Part of a small language model's weights: 13 layers.
MLP neurons of a small language model. Each row is named by its layer, matrix (gate and up: input weights; down: output weights) and neuron, and shows model dimensions 32-159. Each number is 128 + 32 x the weight over its row's rms, rounded and kept within 0 to 255. Numbers have three digits each. A neuron's up and down rows have the sign that makes its largest values positive.
After each neuron's rows, "fires before" lists the tokens most often just after its 100 highest values on Wikipedia text that the model never trained on; "fires after" lists the tokens most often just before its 100 highest values on Wikipedia text that the model never trained on.

L10.gate219:167105123109186169116081111084202122126125153052130148159132110152131079120151110094116187091141193104190138157191124105165150126163131108146086076120146143148110142190129100111148186134126136111130114153112131189116112037104107222151150118184098147100167101146095113089150174101157097107175100150137144142113177113157140120130083087149113098145143172168216114146119095162143145122104
L10.up219:100133123097156117067151148139072093129155127042183175173156136109175140128150121107136151090071134129161119101150098066196111182135026151069173104134141163137156152168133080155094106152143154169148097094143163177163146078111146221141157137165124150134088117157173106125132111120113107120125156145141082107083156160132104068134129088102164144150169124101162090172156128151097151126063
L10.down219:132111116100078159151187108183150110164151085131086138132124117120136141169154126130094105192138149125162111132133155154155140106140100172127176145131126102087110117128150143154154139108188182095101096110097100135136154170116128087083084162130046157141152160133099147105119076144150188119116146109087088138167106209131149115152147185139113086149103142148154192165135160039158172076166
fires before: ",", "0", " October", " May", " November", " July"
fires after: " ", "1", "2"

L8.gate101:137124125100167152071149112110171138157138128153133147140121126137100149173182183082157140176186142140129127154149092117137098141142085097119158117083091110137126152141141115120120129213105157086162126131120159175163148129147145203126130152162154122138128080188153127141135123117139060143087101117133103177126141114140153125185126132229099101166164125117159106104100075163099143046142
L8.up101:107142086126117111098136129106073122090185143108124071089121190117113112108111152078144145157127110106133138123187190197136154130036124159127083164153175122088191099173130112134107122117110064102180138099087149132133127128053102115065112104170108139099146144141168071113127117096123145122125154122139059161105077126143163117117125100119086115111093134121119115148068175104113095127114
L8.down101:133116087112136138152104190102177113132115080138161131183145097158192126173113125095151090147109133124107111145172139156105164149182121135115101125126151114120129132153124121080119094123180139093157113153105126124155129144129063148136132099205143143150115077156083140111138143220134078162131116078104074169118083144156139127142115110097178128131163130129166109071068111128147131043146
fires before: ",", " "
fires after: "1", "2", " ", "3"

L4.gate330:128132113131115128063139125100115142169117139118174136108243142099104099099167188097209116145116124178044193137087152132163125095146085108123105129064126094046158118116077138126217106092107200113156116126090112150155131157073181148100142128090160142113102148100089133145190121142112092117147109086182131099169123112122126147113084120141153121117114167093109116120108105088204138099070
L4.up330:123118076128175111198094148102145080181109121156119122129118145100108133050147133078079160168164161105139093182167052099160135138167113141126146122173100155157134128085124148098131118159095135181112105099094161120121147157123158169103099117187128072115191126117094126156122067157131100153048121144109132122150167144106129121166164120140133128096102103127091126109085124133094202170135
L4.down330:111136107119127120127124163122154140147121109108162128126159120180173123096148115114169134121088146138045122110129193159183129087196127043117140136120173112143119173114128098132146101128084099073131103108109144136098118167095186142181180157128109187094117093147133094133140130159150145160145127109144132112174115119120198182087070161116106141143098120082058102113133128141169095112115
fires before: " |", "0", "5", "6", "3", "7"
fires after: "6", "4", "3", "5", "8", "9"

L10.gate341:164107135124136124078119172119139065154109130114112048166135146090129092150145088084108044154117155103097075093124178053155110137135118102134177130152143088177144149124092153111102089084143081111111060127127084127136184135085143140137107115132141099119120108141117101129110109111169094179101157164098158132167048137138072174101095177126150112052160211112161143163122172107081107132106
L10.up341:135163148105065148027094128131161156158123125131119125136115168095107142115119171114130079188138202099134121169160141106147138117096020133140140129125080093102156088171123153081068149125102087086093101142073110100053142173126113147102124112118178121108134095146136124136141108129185066178114144109174201159135055117145159129145085150161148086109102151130157137158102183135137071153128
L10.down341:154159102115151091079154164145127106111063122097147118170132108165114089129101038093129072101104125120120094124075097111076135146159124138077129163133128112159146101163147144133059121150071098116117079131126183137134164099105137133152073138144114078122123123131094107150142140172144080192120153167067173123164122100127078142122128106083144094139161127091119116141137112133129112129112
fires before: "0", "1", "2", " |"
fires after: "2", "1", " ", "3"

L10.gate277:152164168130119099081131095160119049145103121072081114090102145070163130098159199065096123107136166109145104159131156128131130127135063140130238154085131123185091105147165111116166100146115167096092137099107181160086092145134107154170127147163096150123164121143106108080127108078178072137131170129100170220123124123150144105142126118135139099102122124114099196150112140116185134143168
L10.up277:127196161165165167137144043103173130171138125049095127092136116155114139144216164036118111130182185106099160188152089108127182183149102152105153148092110109163142120160115142123127089095165132113154154098123171145129125109127125142112089125113134151093125117157123074133071191107134068133137104119090116202124122118123158160080119138081100123123140137134145110131096131077161163121125
L10.down277:125175118131110074136194115167145144161138169110166144129106142113152142143116142144157104153144166064131095094166126114056198179167168163179164179121115107139165165160139185157136126166094092056087145124132169131093162130092185133134102161196128161094147138122175151088062142151144118162103176146130205140175109139157143128097114095187124106130159137103091146127154107109093110062071
fires before: ".", "–", "0", ",", " |"
fires after: " ", "1", "5", "3", "2", "6"

L8.gate89:164117136120137087163048131107145116128174127131126097117122163131139119109119120128119106077101120166134167189186085120140070165145106075143170097151145134152119121204243112152117064155139134079097122181115114041095122093133129148159117106082149153183138141099113158156089116125146116134104128169126154178131095109087079109096128138139111080169100188100157160114142180097084093155114
L8.up89:106170136141101170158145087122182104166137142104108098096089134121196104104132088134166123120073099137109122087159164153122147117137143139196145166121044147174158090134103137078101103121129124086134141148116115108101105117142103070133109123156155114144163165164151097141120116115116106154069202194175141143210126155098144142173184094157133134153126116129166185107077115139102147137160
L8.down89:123145152107095097127164121124188177166159115105176077112107111120124169132099051181177139109093118184160120085137165189130166110148149060135195147122162111115113160122173159129114119108111156104177126165053151120158140134123143142110108179169138072161156132128114100226146125161113113176106111096155113113100161121153155059162170093141101047175162125138157117119122205057070085161184
fires before: "9", "8", "2", "3", "7"
fires after: " ", "1"

L10.gate70:151158204137132122116189123110131150125098175122168093098145121123145140107121139148157149171191114164068134103131138157195084087127155131123147094117166102067107106122127111060140107092167121122083145132102150133145165205118179126166114150122088168133135127165152110213121109154129093073112152097161100148066101100168143126139122142084121169143123154148090080181108096157168174153117
L10.up70:102123192121086138156151116071136121139158156124118170095117110123179111152127106107145111102115119085155132150160078099163116167137131145083119114104136172147151112153136100145090063071130132130132117093141110046141082161121141108154103162059148146115106087123060084113075046181103096148148098145150107093128142130090161101086174109133091150117114137145109156171112119133159209144175
L10.down70:081159099182128130161113137104083154111101099077093069085191116129134083158128139085143105108098079104139153151147123091172077091113130185167125112186052119131162166077119106147152107154144162106095124086179097143125126136132095175155107113214115138134119156155122159157182109124111101175116081162051147088119123161118137147171105102115134148148169136123108103087107087108126135134141
fires before: "0", "1", "9", "2"
fires after: " |", "2", "0", " /"

L4.gate247:162112162039106116131154137138079125142098154117113109156145175096066158105121118081156153131139170160126116101136121085107139117129130084160138126092085122119173098155108107118121141180113104096140154125101114113118143136120180153095100162134147187095105200134069105097180122133121159048138123139170106130135143146095169114121094122141076093090078158190090130135034088168149144085160
L4.up247:101120100159170113157136157089134127159133153128111140075173143182128105129107174123144121063076172125199131151131099181131170090150164104131147152118103130140138152133097124178186095120153161124146107074086169121088071179092104159156144173059139143187193093113146164172138126146098060183125123086165129082135182123098166107126218140116148109101127153109147143097186139084127195163128
L4.down247:108135119109115115173113179084127141170115115129159081136149130114028128150113094055162151118150187124150136144166073183204152095123130079147112154112112098149219137097098129148187124151134186119102112072073118110185092150111099149144100178082111132151186147121172140122172142136137124123165167145187112139195142141127175125064155120151103069123094144189098164106143129061114159107118
fires before: " |", "6", "%", "2", "4", "3"
fires after: ".", "3", "6", "7", "9", "8"

L8.gate200:102115166132116182115071131109180103136083146097190161146172173133152104095074175064198121056034121185127133104195148131148128155136083162200177096129123088090152095143111129099111127086151113136154165175105142144158104134126089120170154150122139143159135166117144159127123101093127145148130074170142097159147109123058152117167093148063139115153088129112116117115153128083113156140112
L8.up200:135142196084123161093092086117167063163139114114095120182108133050116118144137136088068126147113179141110133120135125107173111077160093111177107160084168094167129175114088108131153121110149025102175161188079110135088131184139133145122188109156059147174161134089093136127127169121115140174098140147119070156145078090097133108114101135110174079110131181162075102124131099157073107121099
L8.down200:130111174118147155162067089151095126180109145138130152105192122136144087196068074158124137117121125123161131131138187134162103186136122139122121167177111094144111153132139118126087090134119129134072156196160143162126146144109141185133164178094114103098129127187135178191157178105107129137147156136107116120161119117105141118157112201096143104129100122089099112131137149149110129168095
fires before: "0", "5", "1", "8", "9", "4"
fires after: "9", "0", "8", "7"

L2.gate163:162141125113159163154143073125141168166093128103115175111127172106146090149129137113087065151165122200112132151084110155101141158120124177113135042116130180146092089114144080153128123116117120132099119083134143126104104163136177170161126112086067131099138132112082097132174111128143062153112102125148064103103126154162115072182128127083149126118141173135187129121080089159138147135151
L2.up163:141193140131139158129099060087126139104088120162145152156105084070111136175138126160092130134214024118105119073136102103116168110113126103092140132112151123134169144087173139116183109102156152134084095141140097141120183136117105115102145164218076083062139069106109103197146095160120148100156124116130095104139126114140049089124144123128153127104160116168159143086144070149127107123104
L2.down163:136083192160150092141170166105121110139105102146120147126147078110105153033196155099157089118126130112100078116149137102132115076161098139069115182168093101048174151083116079138151113118146098161141072156190119130117162150099119104110098162161101117088131097106132123162115100106093170135159098131142145125197130128121109156170115151114121123136237084142117072069135079136084104099115
fires before: "0", "1", "2", "3", "4", "6"
fires after: "2", "0", "3", "1", "4", "6"

L4.gate0:081101151186098118084156128127095142144071108129115098133120155140135116158160111126220186145080154144142084078139073081138135120154131107113150107096105124106135177133128081162154105084134152131125118088091112104126125184120139152091066107112092143109128057085140148117172104167140178119119148111154122113135148098084164156197176158154106168144102157090190110169107148142184090064151
L4.up0:121154083152080095100115053133126148149122146131114134176144142145146172117128091120120118136115092137172102136123119152211073158080089216114166137157066104135162105127121160085155130157124136136144121209157155170118139180160118175083131110078127129165083088110094093069113149146104136155055141115129149177060090098190141108100153076112111137146178073097125122197096181131119172123139
L4.down0:090094135145173152084133127071079185114056067100146071127132132120157108103139100112109128196106158138128141079123157130135146135155158152164151137140153140165106217136132170205131164085113167126136134132120095130093101133103094127132132166149126143126120095101164178133208177131157170124111120138104132129115132045085185120211167145098095174115087167123184084103150138146142105085143
fires before: " ", "\n", " |"
fires after: " ", "0", " |", "1", "5", "3"

L4.gate257:048145100123124094048108131132100147177127120111085165163202123132158111100142138109126147091112141123093173114153084113120118119173055109094133120124152096061089117163145093122148084071135117093189117102149108188122138173093105182088144117131131100174083105092129114142156102164089089149195156068131057111109116129154124115103143160167123120104115091130069087134089157093069160146057
L4.up257:112099131091162090092100126097099135172162133100098167099164144070133136101129149129091114153151114112105104180150163114110147144127120095122154153100137104105138135114168054133156087086185186058134069181134190152136134163057146153187218157123118086134129082102152099164152103162143076211139152087127087103143113096145110117111149123157104154155074099102089086093101124139106172150128
L4.down257:090129124096107128078104158169115219143214114123142129120158124172156098155121140146128155093126173126133169093096073122114130123112065118089084078164207146154160152131093137121158150106081131098091105114181136138091102108133155134076095118166142161169057124170160118103147068148128093135155171064128120096117126113123115139093143155144098160187130151131121108092157150093117116200151
fires before: "|", "|---|---|---|---", "\n"
fires after: " |"

L10.gate252:175122096124106097143146073105141132141131052136109186099180146081116156137115119075152126170111114147142116120158168172119094133124077102144132100145122129080151206146185117086123135142069129084147168112125138111179077163146108195074121107033117136132157169122144100124124099092067064150047161155077140128127128150091115159104091069136144123138150200141162156080036133141112145096155
L10.up252:149130117130108133101113195080152115089104119111145065117116085083139128104106173077155172117148133138135189122108157132135133122106138150101110131138156118122115151131091065129136119093155119118115077113195120125136134119113073093149143137097082163052110123172167145125132138198123183161141163150112116191101127137099168141129151152187163123115071098158136099128110170174171043159136
L10.down252:077134120109107145136156131163107138117194113159114119158138118145129083142105121156149182162109142125081125170130138159114135104096130163114133144111099130150148056122123210105122101122139136154121111133110131085113106109154092147190108145111132114138091104055097126148092118145183140059099088109129127164118129144255139155111177132169106109076096158131131126096093131155184159140160
fires before: " ", ","
fires after: "1", " on", " in", ":", "2", " On"

L5.gate107:111149096172114155129113096109153175193114155124155120144209128109135088045065124141148099114118111171162152107178119155197084161075114098207180105123139090151126131149099148112117127127089130109124157176094131183143141131106071140127147054075073120180141125071067158070114137090149088156138108186132144143168091124165157140157104118125198092081134118123084105195135139091111181173206
L5.up107:126153115075148155120162165171104126132146063086131079078054143148147135149078113125097155086081130107121092072124121097103114058166164081101116161154128110184185084118123115161085076077130083156094123113135122080107158137126212089132113165100188136137133166157108164129194118091124146144113165151085138184101162142114113116086122146094152134172159151117132099119108155141168111055066
L5.down107:107151127183152083116136108129166103149124133121135140128191145157146081123103171145141156116125134141158124066138143177124135158074139129197161098156117138098054103101109134146089128096098181111087122149141079185099080109230101155193141133156098170134140130163152117136098112128153115169115117147202148128109115152117149111131105131105085122149113098117097137177097078093139133141159
fires before: "7", "4", "2", "0", "3", "8"
fires after: "9"

L4.gate98:147146107165116132095108125124201130162115124120091188136128138089111186176147108140091173191122128113124107138160181142128062138128100108132142054117069162149104076095183112122150127148180167136172070153143164155087112210118089108137167097085083126111199097145164171148078096143068118118126085142074150130121139123165126128109153101125153173109147074148181099081140138138132156122087
L4.up98:195139116214124092094066135199133192135063129115050109123147153066131178111161102101105143148120111158153142130146135158170099150127100116110140094141102137116145097129150166123167048092144141094113116121128133193117170145112149125110123179124077147126145166136131176121097153083108147173167084146123104134073165116168140119102111202112187086148117136113111169111113122204149184151140
L4.down98:139125162130123199144154153096093097079115120117171155224101146153145146109113127179148171104136133087126150108135097110102126130125157158134154181119144158071142176191063097175109165134123114128145150096088090081174136126074167134113168098184189131134106127101130087121178097123111189141170153115189128169156113117137127116138121157114099090169105106138140150147151137127151105112138
fires before: " ", "\n", " |"
fires after: " ", "0", "1", " |"

L4.gate245:138140144149161052110128129136164153151122115180106090164117183126087223114134092079107119119150137131130082156131106135174084144145061096121104123136119154133106085071125073087211101128198135075147118156145195165075089132098096139138094084147143180187106144151111143112096138157170143086118143169152153124117144161121151113089145110146109153159157088089151139129115113162146169130174
L4.up245:125146093159140139136082159089123138088088197152144134169102091148089102116111149102110070092122110143132145219182123115138116150185121172123122101136099186119134158090099156032128095148106104102135127187084122069125136124116124105135091116096123148106081133174175158049141127089125178011183134121209139154139150111121189150097147114157152147130101129083093132142161111127156135087154
L4.down245:086152099124192153122115112147081171141101089098145176122108164217200136099177153160156079087143145119168097127148167100097127130160152144103215142107138131135126152143098181152099149090057141185174182173136122131156163180036089118113146139145161102087111116106139123126104198122143157099155135122099145093146149121131165155137115147139146104110162118136167111143186136127066083124108
fires before: "\n", " %", " |"
fires after: " %", " Votes", " Length", " Score", " |", " Rank"

L4.gate192:060097151170075105069122157121198137141162128144073133164066139091120059191095082140202084179115148156114095127216133136092100132113110131133135033108108100141204091112137126135134177060146160062111126128119119106121094124102120124113178072126170154121142118068073143160135084179154102126101155072131123130159143122117089084143182132096078139103104133166130153085142162145138131106113
L4.up192:115163147111144065067095110138125107102085132143141106115178182135112190105182133152151167165124121119159218115177138166111152153053076165126149158105135102108106160149136145151154151126088119088096125138141119112156121092170137142096113167121064122091160085140159122130120120130144158167168092141124081123183125124161113162192145105130082135199155186150115094118154142138120018121101
L4.down192:187109063065119108170107102170119096158067107115176079155132106117123129151174154110077112085123147087136154139052103158114183053179134116142113107159112126075080159147131139095141134152126131174096145056143190112163163170092151118147135131114125149114132153161118140155170112109144153137148123169135134152031041118135102153087109126161158107100104154099123152138133127143159094100165
fires before: "s", ",", ".", "0", "1", "on"
fires after: "2", "7", "5", "8"

L4.gate242:105097096127122063150176050155100129162145140069038191119147142123120184152113143105190141110121162125142151147129194172152062126193122126100131116112167095158102094107172060188162149129215097126138090176134177163106105172155178136134139094149104132173130103127129150115078091121170122178125073129123148098100088105186113101168101157128134145071163125077150111151086125120149132166163
L4.up242:073101100115144069139106106122186168142172073132117182119122084120114134121178113174152209131124097119148203130118114147059105111134117077137164086093215136146092160015113098118133098062158142129160153132158134167147132185139091138105128123116104116164083119149126104137136171153107142095143123117178060066152144107120090120143108127132088124147183130124101108143112137093113130166092
L4.down242:190088171132187149092183147080136142184144109136104149138131095132177108142150113184084130120104141175115140103126150121115182132130130135145145080148152177070144100161100145101097130126100135080112134128139126054116115134161161149074140146140095195147104137153128132127146181200073165172118117125119132148110110113103138099156153122156207095139069112200111129085113127098111095154091
fires before: "|", "\n", "N", "K", "|---|---|---|", " |"
fires after: " |"

L8.gate104:148135135118100144069105153104161156128126112140141086122113130082063150108143180135165134171179132195098106148214116086147092147129075124099113133139089103128133106110109208136177140119115140128150075191100070143089131157084157146089186154096122090093159161051131139146138117098130100108135124146132145166106069093108138114114035136165171113073113151141063092203123183166126080144132
L8.up104:135149157108127111149151073077090105126087129133145147131158152190173062186070114127127112142163132158089128179137159092138141154143143077114115150170112179050095111139175153085171101100111139127089119154077096092090118126119129126140102173113179142074116076115122142131162131106100155119178117076161105174118104129141112131106158108099143128046131124192112069118175051063144126114151
L8.down104:105119070123106143138103131161121147089121084073104132089121159127128060130137067128117123135113154126142141114135193145151133117155071146113163065122127094172158153115092097132119132154201131133128151085119103121121092150127101108149190083155047130158089124175106115140109097121172137129152163146142127135077075171112153116113038141108105090143137121083091079121153085064109150091120
fires before: "0", "2", "1", "'", "8", "7"
fires after: "0", "9", "8"

L4.gate303:071123088151148089187157115068111115190104147154104155113211158094061102147093152117168200107110153148144131109193160119097143079152113070208085109093105129142104142131116102163156173127122095095107092153075163129177046143147119192071084158120205137118188157112138096126116117119132111077104073068150164132148131139107116124125083126173108126120140152101095133086101088122104143059093
L4.up303:118101107108160119138086109098108133140108154133189155201188161102184143126184169142136159094157109104111175082120087168092175087141170145131114117136115113092079097118119109156146165122130093183103106183166145089206139181124137153130060079088188109081134178166119073112158138128053158109193093159171151146166141112092111134134089101134170120157147177139104085092100111137134103096079
L4.down303:107113108115159097142056140109119153082129172089163149167102129159189193073159138145126134105144081082083181110127098173162110119099101124124114140154094123095085151095108124138167118152081095183128116130163111116105170164100140100126098083142139149081112136130162055073148114133083139140172131155150142120181137083117100160136130115106115156134127138146039061165082124128122085126127
fires before: " |", ":", ")", "),", "\n"
fires after: "2", "9", "1", "0", "8", "4"

L10.gate1:160108180144147179073112107142131107146072099184188110144069160121107118130129130156107107094130119155147120150083167097166132156092125086131122189122162091155153201116075133089122089157138115147115103165113155164167088114092119147076109170115122145151117150121148129168182086087084077131136182154166173120108129081092134161148137139122183091092110171168130109172116165080147106110123
L10.up1:118140126132128065165048161110133123133119150093142101177122111121153126104105117070148136104087113110170158152142169098094132162116086080117102185087165122067182117210116147138121138134103124106163115159123100120107096132107136178127097130166195112149133098085113133095173088121116153132063103181103125163152036159078170159120159150169173071098123146159114186135119104151056088138160
L10.down1:156134171110187127107135126189108131169115146096192163156211121111114116084087100132180131060134099129099192128097137107164154121153124139172170153147115072131147165116127143166156115167191099116155095103165140104166128158144160161151138133119127129142167165126115105223165143158115072127179183125136128089083097084156054126146117068131089196107136150094125137166149121072143155104111
fires before: "4", "3", "1", "6", "5", "7"
fires after: "0", " ", "9"

L10.gate96:182059141175124153123085133117129094146194116145146151133125121121123188085158145157073127112118100156197170151090138199063155119129100140153121145166154156197079157131142113179114129148111130148169157185150133183149103098107176141141126136072147114159132177105105153109107191127100085152144160083131123109088108061075149168155114129124159147104167144150143098177116115108128118135161
L10.up96:171162194143157179098098055118121113137162084129162174132120122156096127149110127101125134157160138167199150082133134178153150141147101091144125096109153142117133166104144055129121084171087117143092104186110192112172086154127125119087114091127163106158199164120086099098089173128107127146139142083115155100203140118129123131136118149058140086127176164142161108172117139131161108150206
L10.down96:137065110128137093136072131168141141114182156102135136112095132112175198102120142153105096064105164116100098158161122071093123139066111149134123126105150082093130165172108121114105093155141134163156163129181050153114147104085123139099130138034087146107126087083135111083171109096169108102170098133128113161089186084118198125062079115089126150101182172158139160181120162114081146107144
fires before: "4", "3", "5"
fires after: "|", " ", "0", "9", " |", "–"

L8.gate270:121112118139146162142118085128103160193107126099052152171119120161144096144070134084110136123114114153174087105156222091188077121122130124110152131152134086096013148121127115107093210155139192188134179138141124155149099124191108158105126050138118133122113160138141109118131158093112103150174131114200134171145122139110142046124105144111111138124084163104159178162072211096160137152118
L8.up270:097088180075145092126163117118157169116087120094065103140103149109129119147104148107104113127181128101068190130163161101145150097156132108134166121178141043102064126132157144091116132037169104145146114154129146097114157158164140138101087177131097088157119104103191168110169074110182130165116169116126158155121085077171105196090129162086142113154127130136111036138118132135143159079165
L8.down270:113125091183173163108161157091164170135067134163114101115156072112145066121096056144129145163156128138184080142160138131127127104153164119071181166204183143124095121134096121110088160095122091114152136164130127173110122123197125122132164063112145107081165173085129130149158099104167117144131099109149100118132134099126157108163131152103132102085104097123120095170013167086145080074066
fires before: "5", "2", "1", "0", "3", "4"
fires after: "0"

L4.gate279:207158122107128187104098119074088134203171117119096157141132190070172140137138126098078115110126154113142109129183128130183149148128105143105140097141068127148114159138148102088186063105147082069118075121100137133139119165120131148201169102183109100163136090138137132066092150131116106148117125136092076156119080164143108132156114139113093153087082130102111118150133126177147104164172
L4.up279:165097063101177153105117211089197127162152113116148129134182119102095132126158153103051179127181130076200119132154146070112146166135150124162149114113183103124080151131131139147145063139107093092110095153117179123165121158101078143098122075146080098151147118114144068123163132155082110146140143191100116136127131131137000134067201060110153152095135154141103173081182091144132161133092
L4.down279:125121144103141113100092157087123128171147076117158087069190131149071098130102144090093177105167160128137118115048106153085172151141103138177115109105101084090141137096105101169149155155082144121038142111050161137140204103112134150110046122117101074092091123101133132128140117144124114073098132088126114084091127155149042080045120111087137109103111126122120151141176116098134086126135
fires before: " |", ".", "–", "0", "th"
fires after: "1", "2", " "

L8.gate254:161130137157133106085106123135148152124135117117150104198114168100126138168062139158187128077091107148125118108186129164148175120122091134148112130092110066149127090105187141138093155197095177084177132129128147138160080084172108129122201125073118152209140146103141148163121125136152141102118113144137095099126137178090200124121129122198146162068111160164101105145118146231067113141158
L8.up254:126162078144123088132144102183136139174140142110148140129115078178077139090047171115174155085098118153108096121147188140077155084140125155081170137109106125100152116097161116144127098144101119109099099113107084159139130130064142157172143136133183096145094193145037130113152125181199165119147139073094099160157155126144117065119184133102075178132176158104121190177127138161090075167140
L8.down254:123203068101127136158101086126123121158155166108114129120158121187171103124096129123119137124142109157144094141122127133127148120183147136125070113167103154147142147179079175138187020081029102087125136102148168140154143179104069147142106148153152141133148121158153132167116156141079108127130150114155087174169122095145044100123166115077091121137129119118110185146100133174130136062142
fires before: "7", "6", "8", "5"
fires after: "1", " ", " and"

L10.gate63:140089109156102134169081143098171100128205103154134182169081145136138142061149095109125107123129121190182143168147085185139137106115140144149158093143155105149110167184204060104118100127089105128153120193120138118133141102139101129128146075065108183140167186081125105080045144070124134112095168083107142167140098093123133139115101106126102142120134132159140071144128115117173118144134
L10.up63:151118100133102175075100152118188150161113139110097162072112086126147133168109117140051133130121141109141134058077155125100142193144072114149098088149153141139147129154121100147157116115169187091139137119208128136141144113083134135175057124162190092070122110112100109091194160183119112193083091147118132086129128072131065078135153188098104163087126161096126110128077162101135089133134
L10.down63:123113140112118199151122131118193140137107158174098116155100118119142168156154125143142091087100122160136118114158149123100076076121208143160124112075105062095103153074170189109228176113146123115182195129144109136105167177112139136124145172134136141155100072144146129111131104082131134076096150116132148109119110082059218097126161071135088112110131151135107165100106138162086156148192
fires before: "5", "4", "6"
fires after: "|", "0", " ", "9", "–", " |"

L10.gate27:118132108180155130106132090144152150099127147095163143076053150114068103098110145115117100188118104148146144163148160136114098103135141133071098105058118163100153169159130127137105094132071140117086127186118087093127169132163103135173111108181144127140182112107082119133089193125122149179086045205107104143154065164113182123180075144204074125122129134166133107073154134149152154153195
L10.up27:112140079179089135081146136188175151122137079119138100061147140089102144119162201171078102206109106132187187150158170227112118098113112174149093109130141146133172159094077114120104129136125143158126153155059117143130137171154164054128115091116120126161132128133128164180122115132113110125122095083111105217152118090098160115123107131170078149179092119160055138159136110115136122167146
L10.down27:096145144078141145208165191097134113164109133127094054190182153136112051140057073084076149109145104107100087116142087138135141146148087152154181124172125097142093122159156107162120070143174122115098118090093191121096138107079184171182076157133164114083100138095154120086133122116118117145175152082176139100082122090149117148146146144117151136146156126130138116154151156089131124104061
fires before: "0", "1", "2"
fires after: "2"

L10.gate311:112122151086047143141082123142096109114141108125155126147123136169121166076115094076158137092062182139198144153108116145158072079127126132129156131126153109110094090133178149160126095150069098138141161093095112192115162160177145129159087094173182125089086151103124139087164140090188119104079185186120149175125067081132146123120125148130131143166138117127163171172142172117113092106132
L10.up311:097123159138124087063088168142140126157143115144116136124138125137075126138155099137102097094154086085110156100202157135182129118190111197152194121172121074146152126145132180156091136118146104195112115156122151140153176102080129089078091162159139095080139112128103126117133096079175156117113144098076099053154130158149132183101120167142147086082069138129085080133133136155061100146121
L10.down311:179107156137118081072167128147130134152071150101178062151124152129117097183115145094116134114171121135122087162125167131139131122147143129092105119133069169129101100150163153116119152157096016100102101136173150105132119141193131117143143122148115123131114139092096130112177102133106122065202166151094111118132163128093113102106148138134161174128121120087129120069111111140106095145132
fires before: ".", "9", " |", "0", "1"
fires after: " ", "\n", "1"

L2.gate357:131161168160170154061096117107134148097091069142100131106152179117141117114160122081221140131111128161127147169163160160153110130120089123091052107088137106166185128143111190139117064084082137150087102064128087133172144156139133105098127106136129161164095138101104060112154132130156144094136158128085071112146128089069138103189159133092073115118107126123073203138151080116116070077138
L2.up357:108198106134144061121089152164120107116085123156129075093152101098078096161137107174122055173128109158166150140155158126090153143076099154115130198121104199167164179092148182123068138133122151178117130151112140166072122127206083116075163150130178173125128135137100087135092112168171178075161149127097171183124109137100130169185169120127107115150109127146089137108097115110070129135133
L2.down357:131113164058117111163152116155113195141132108090103087114122112151141098134107162075135119155122201184138139147181113146083101132113170168167146124115118150069188140081109119157089158111100141093112122206144137068105130100093089179161123106132136084154204173149084159057154119138055073163150096153208113148168071161201159119068091114122142125176126137123145141098113114145142176155134
fires before: "1", "2", "0"
fires after: "2"